config = dict(
    num_hidden_layers=12,
    tie_word_embeddings=False,
    weight_decay=0.037,
    final_lr_fraction=0.0,
)
MLP neurons of a small language model. Each row is named by its layer, matrix (gate and up: input weights) and neuron, and shows model dimensions 0-255. Each number is 128 + 32 x the weight over its row's rms, rounded and kept within 0 to 255. Numbers have three digits each. A neuron's up and down rows have the sign that makes its largest values positive.
After each neuron's rows, "fires in" lists the words (lower case) most often at its 100 highest values on Wikipedia text that the model never trained on; "fires after" lists the tokens most often just before its 100 highest values on Wikipedia text that the model never trained on.

L4.gate864:137116127132098124137105119174126191125178125088122145073118160174090121129121134115103132146144122122098046146107067101118116070160075117064128102177124067096119148149134112166145105118164119108150112078148143100173104137082151145139124140152127164125125160081141101134121126095188073154187091151147152127197155093063104184160064149136177161204099175161119174107093111128117191033128086106096157096167121140123132135108127135108126154102138120189120175099112115106140145168081139104109129129046145186139117148184116065126152161149128102127205166136121184142112203145108101147122104104100080182124130129159091129143111085143110153153112131198102139137119142140109118146083112127178146123164088173120151162143176083077137070151078135101081060083147137165131140157120116
L4.up864:121118112067077080189179101117142098073100106141130116118145169080167068148120117059143112130150136086134089140071164109151100144096104092147106162099036157136111133102147172103096122111131059140125181068170098145153102148146153106116091173167182130115133101115182085155194161103137121150136098104170116141179163132115166113046066194172134075071121137141137097162102127076145135119197113132135156123079054113114106076091148130097051142175126091110120122107127161094114118131100126130063159131084122158139143197099110140147109138119166113164128144075157079092135112190114114086137132164100166127091156100150156156167135140113171129147147136140209150144166107114171163131129134155103098123139062127113147167086179124123093099149174181121096141129141144094108127155114138
fires in: "second", "third", "charles", "earlier"
fires after: "on", "ir", "ar", "it", " \""

L4.gate518:054132137104143133127169080142195115221111118111145086090144063165111129073066099129083172068141186158133153146120131129132138133165135100130098162176142030116114130118140051167145098160082069106170148119176136192143161114107125088117186144140132114140116090187142144089091131122112121097086138111084193107116122098098101082161138180147135137183077123138084129102179107167131126111111198049100094109133140133158144102130165130062148121162198145132107128134130118081117108125165104126119093164123152083127118133125121142149115124138142135141140204160070162177149138120097116153166138106139123158162102177151129101133089147149034134122179115147121098095122116129076112118093111160138197097123117094109138218149184105117128096113145118099126103137116111112104123117198130
L4.up518:086124130110103135110114125083117113140147132204114076111092120157119148086114082134190125141166143079127127133126111121075127135096140068156094116129123110177076190132158128105130184160076082131114145159125107162126123097039171099134092095112158132135199117151161173161131118094061163127163101135110153093101112165097082071110142148196101122105102087141110098115178083122090104131114123145119134125109165160110120101128164123098116079175153154127150094100142130072140115137136164085115170182109129146152140114110172167153100153164152088180138166142088098127163188148115131131155189096099157185139151125094113077136105147144077137153118173155132180080042166131150040138156104171092194068123127165135110204116104112124181124083179081125175105119116130129166194158151160
fires in: "on", "in", "biography", "during", "an"
fires after: "O", " O", "I", " B", "i", "ur"

L3.gate839:174117150146172091133108088174117198142165094133191084088098116099190170127109154067128098144209109121190130156157129109092131127107115122107077092143143115146079090131061161159118110184148147122115140153124145134170099157067146074152091104167172124107089120155140114115113167124105149122089127191072131186100159176146207089162127108094160144112113110161172124080103184116149166140100131095072101129116163134160125147150157155095157166181103123110088166164128154135154168152095117108093162089173115108138117120110085099097118130092116163180156192124195141187138118158101118051127069147128146151125140107141107130081114099122201174147099150072124090112103129080103100137110159124166130183128124112083132133134178162162162103121115163124074137197168148121178156134096176
L3.up839:126132159072166108155085086090112106125094153108086118122137102191141110159133156097107088137143112116110200132180140156050152143163165133119133114104154105122113205104146137133113145112093081152157184158118103112154116133128159147114154117099118073117173144097162108106122131128156141127110118112112128180068214128122153136119132089121182155162144105106144102154131169071182142113078086093136133101093131151112176115187140105133082112098104130140155090133196150166097157116078140162092117132157129107169163116155078171165039163100190157158092117095205086206151106122151090111067102161071120136179097088148106176173157094124137126167152149145156154091166099088119140142169143180192134135163153136200114108162085171093154100082110158126154081144130162201117119135123111
fires in: "2008", "2004", "2000", "2009", "2005", "2001"
fires after: "0", "t", "9"

L5.gate559:127083088136153123113114174159138144107214090102112162129126136133148159034138078134138093089155039116078105115096141117104093113170120133160116087181093096152151092204173160107075061147090134135174112102092137110130143123111091100142146214109131142114108101138114177102049132102155137140155125137142125115109084189128129148128099136127187050200063159142114149132172061115137134111140152174131066138180103132134168152088150112097070153111152098109147144122100127073128117109162136100094110120165104094138143137137106093125122155134120174112160180094096137105142186134151177178150132133120156147126100127117079070176135047117109149131126107111148181079141155081116140107079142128162156069119175153130165120116107130129188109135158104149146134080120078098112186174121177
L5.up559:105191144144159133111175148081179148159113104089144122160137101152144122102137095079159106162100104150170144098110164101103129155172119099149209116156134139145076207157100176119158102178093109162143096197134121157136123152107185114073169127120046072128152136122096166123127134006160193141137046060144148196122117149052126170088106126107159102092166090147067134122148082124139136142200115086115121137161119086140088113128067131141092120143077151108102133118124154105100131109109159122138122106093072118114080157078094156143102137125144123123115119142131152103110150154159065074152083154107099223134144085133124109103107111185113133146156114101140132152146107167184151147109115138131156132112145170123156121100104160215166110106141127130133152054134110129113139121122158
fires in: "who", "became", "become", "took", "becoming"
fires after: "c", " wh", " to", "om", " be", "im"

L5.gate892:104136120116144068119160040158167196109166126127135153114119155096125098130153134093126155147103095166166120106116139120080127085084175116151132172225156100103094180180134132191080104119162118146097166152075110126180141161133049110140091164081140132108129103101151149153120144094090179108114100148113134180148152141107118070090130136079198116119118150105179109142148075114128054095176121053156168079144160128129124082164134132126153145117125130106075156154176118083094095121166110182077073107120144151139131127138153160142115163130121101113205131111147137112182131131132131131139105124119078136123108169094129114142148106103150147149124119192087149183116147091141095091152063158159125149150133130201149209177104132127126181173147148107048165123144137154117217154134127
L5.up892:110140101123096157115199152142083117082090136096112184145104118116146098142139145199139149104133136126078116117112150124148045168115124122159144069159111105126150112099109084133130095052141128119118120070128084153132099147136155106174192179148163132100117137137114126123093145137233181159116118144123162096134135035068146120155143149203111076190168085124102172124131117185060159119170147117126104096119142119171151182109108138201081111164105145187173073080159142167180121157136120152130093168111167135112108153145125110122104134097111101094116117173091145187087112182096127153119081119136093134124125128111098100136172068128197135105097159166187092124164128133083167125139151095100129133161186153146198118117151096123102089153176111138208118143114168121105148126162136
fires in: "second", "on", "one", "only"
fires after: "ec", "O", " O", " Ch", " n"

L7.gate390:109145139141119128159146086156123217140146153159111128101151112170143121099107168136088065192179113114120144074173150109112153131085062133078103088091152165140157104171106110084108107133162148093169144147120150127149086166120100157115078121095158111139163115141181137095141123123083170082135095114112070127194143148128103201091141123115092160130097183102148165154109107127091092091120149137168105109149159122142105101170163116130184089115153127111064125065158059177211125181082117182112153103127140152098062086134139137123170075092137110114189148147121145130125131157146177124099081138111147080153023083080133170076133125119107187120092113170139113131119077129165139096111110167148130148143163141084116141118131109079115178107156157072079107102108086175156169130175124
L7.up390:132135110128087134177119119143142192152096172083126149112146104108075116056141095099119094135171101193082179146122178144089130151123133156112107136111122130083119119107053141175171133122144116120167069106149098117104180131109103108141112148097161109100116169072180127110101129103162145115128154124161097109113146099104174138101115133152173119118080115096135120130098132166133121167183134110106064151114141131124158119125195095227142138060169130137058111110120078135171104206103141106164134096119149159057103129146094102120090155083154127118164120157093162083232182162091155157118155132128081156125120122095093134118156092097145173133030135145132104152086074067142164117142132164091091134136152210125164125152145138090165087171131107065080109111108157120132143142170174
fires in: "on", "in", "following", "during"
fires after: "I", "O", ".", ".\n\n", " O"

L4.gate670:187139151118145126145144112113112136104149162056129125082126147128094083058078139136153078082148071167082076075137178153107129111143139139171119151126148098133108086128075174108156113137113048123178147089106151148112146136160109139145136145110129086077139094085160055105157131115130153115156146105146125131144101147127116147089060141162110148191133136146128146129106131138189127143164124182121134146135114096126137072167137133102155079119104108072151124118099133095066169131160109159097127131126140115080164103187082117132071151074210165136132091138147133090178142128149171174090127130126127137155093119143149120106146108093041188161145106178114110157144124138023121139102010154115099101160115090172135130145114110112101119140106191154069155101107095095131149213080102
L4.up670:190120112138205179141087195127116047131153097111072134119127140105118114133114153109108176123142121137190090151148116118172146136127104137096115130160190132164190114139107158128078112093065129114134103066123129183112108133125179118129144079163116117059148095097089073151126121190158085087147124163133111160145070165084122150135089113123105131149067139132130141123132122116151164154133161083127115170181119085153109156142082160063123150180111153132126207108102153194157180131136132112151143090109104168164178184192142121121168102136120127151152115109093114149110144093145162169148116146089166172171113115088151155088083124175148102130127138082155123070196117153100148116109088089131141113084155163119129104133133064080090198095085145142074161089086155166118101142051087
fires in: "between", "local", "of", "live", "le", "location"
fires after: " L", "oc", "et", "ist", " l"

L3.gate376:127104047092184113177103107166108121115135095141133117080110100129175137097140081079110147132107142118077126157127181191083166101139100159092116092210119084111088090110122135183173127107139138109107086109149124175101096129078128106087130123151134130123082066110128137133122124113160134141144135146057184146151111119102136188093105077123180085110028138164112118140100106155105066094117105139090100120157155158173157162122167136073110063108132133163149192167092109115130074135164187099120144120165143119105106071155114083111174108114113100163153138161111117167119096144129144080176139146128187133139150148150146173073142124127090164092097129087116113077138163168133156149119063158119164075124135132136088113133206183175139140149128226090128134136113126088148157200108148
L3.up376:159133102137102174103127118103140098063146117158149133131061145114193118121114097054145147135077157108104122135136115176141140164132095129114103093120147187136104167141142164173153159119120119158042080218128068134149141099083126103182163131167160135199124097120097187123094081116197133124183107132134101143145121203076146126129082122137184158181110113117108111185175158117132163094078091124170113129188129147178159168111114118168127114132034099174149129164139115139097097075151158085152120133091115167078123119112073133127217159123118162123125159129109096148085113165112143186115175128126114109120113075107173160193160116108148097139109151136173125159141165114150079124128116143139193061164179115155098109078133183140122117100138137089149122144102098114175141155105129
fires in: "2000", "2020", "2001", "2021", "1960"
fires after: "0", "2", "6", "1", "7", "8"

L4.gate997:091076139135117152143156134142119096134115089120171173134104098144082137087143137108104103101151164147113174119121159197162125143119104116199114175101053133113148173135107097098188144147147130096125132114135131189125136172086135149146158159117120131172106114172161077119150153159105207119126074131154159144147174108153089134132131142103131099154045129193143198114107087128110108104156153188133084082106084143124127060133137207107150117125118142119116099137129132139144093201144134200097096152167084140125056085193113099151078206119168087115145102088136160138201171150063134181163172122092127109213097141133062110159134098153129133167067095126137146136095125174118133176100120101103137110170137157099165139127179138113144122145200117124182085137149100132134144145134109
L4.up997:077071124145123131142164123156104161132082140174138106126108173178160153043099072121150095138179140070102138054120176106175132107139130123138113029092169165083130181116133074125129148153149121129173079105095133131180159105028117180113134172113143125151138182177131140069145087150136127130117159085131150082183215144131137119156153097166149117114101145183113157145126116104093162117091090189084107106152119161145160085118134154106144046110150143132187112119121123158143103154121142162145128127110120111178105152158091151167122056113138127137095083115167151184116128192135148102077170129142128096197153065045136096166134114128121200160133110156145137139177163133127101137134073068142084125109139077137140115145139135099124111131138086105150133147131177144133094116126149
fires in: "in", "during", "within", "unknown", "when", "begins"
fires after: "I", "ur", "un", " with", "g"

L4.gate763:170146124124121121149068120138120131141162128149146105076139162139141104074138162089099093112185124136146087101135161125108171126154142120141120079174153096102134147127124114142165142170120124105088135133172098140091205102060105101150166113166114143172069098186132159083118120112160159136107171123137125076174083123143175095132138098119135087112080138228152118144153105104104127162135140116122081160139134120088101184158145128043125091119162141092068130084171173099127137179147121127110120084115168110093144133164165132137155189082161166182142134120085072160097211189131096135132144186143146091110195136094059079126106120045091156142136105107083129080159100073123117104121155104085116137174220094121117137120195157118108131182172138092123140123122130148175124160166113
L4.up763:216126153165117095165100093165159118083166128128067088102145075113153151101121158081091155084184137085076109127126174115094121137173169140139093119134151149142129166068103117121171110166082136113100141142089135072138154117114126130157121072177150157094099157158149140082104140110110173155101150133141127114116110147155158102075156081124103131167106135193138136126129190129133095173098082073071110147128179125059128153172141101093097058194157140097096096179161103147136095107089117131149136045140154153138128167120110143129143141105124146132143122076110110118087117151093066122040105176157121100128147082120094149139184097036161145152083120145116074104131116104171131091092104134114133118185145097187161142117168177089112122111206156091160083109109169104126131129145078
fires in: "two", "2008", "2001", "2004", "2005", "2009"
fires after: "0", "w"

L4.gate360:095112108118105104171124096143130106137102124106115121086125178115109150086187108183094136174074106085147082106131110176101132088169073144077074108146113100172145186122162127140182096137174119116082069074110050120135121126163086103103133096127150138149111130126138143139084186126136066093193138098197103059139147141147110139129084144185217138117158085163142158153093088058108135064121169129118112038116101124120143123088130092136154129135103094205128136101103142145146118180138184108171086131128154186120138109126160118120080090145096136132162176077103142119197143139120099156184159127102156129138125116145114109174143091117129154113083130106129159126143082060156195126147111066148124087166067200089124091108145173136127118120123138087141175156120152107094135130113127
L4.up360:137144179070061108165137144190099114159098122108113108131082117149123093121095135107080155136132158135153108149143130171117130103128073122125089152126109149175160160114132173128138145141098072098078112138147130172115114159107173154124166059184188143197104119156113077114169092105104124123151138134149093184151116091121144166102126157142136139149204098095086148171119131170183108057059142116146127183106121150064113067153152102050113128148091098104158157109120155198160115125147118190139154161120126201128087110107100143130047126172123194103113143140146158146125135168131087126111165106090094118121118141092079132164120088107171092146082140154194111182112127184158169105125153156117162077115074078190100099165112103155098111117075142057143090123161121124127142099086109
fires in: "third", "wife", "second", "water", "ranked", "source"
fires after: "ir", "on", "at", "if", "is", "our"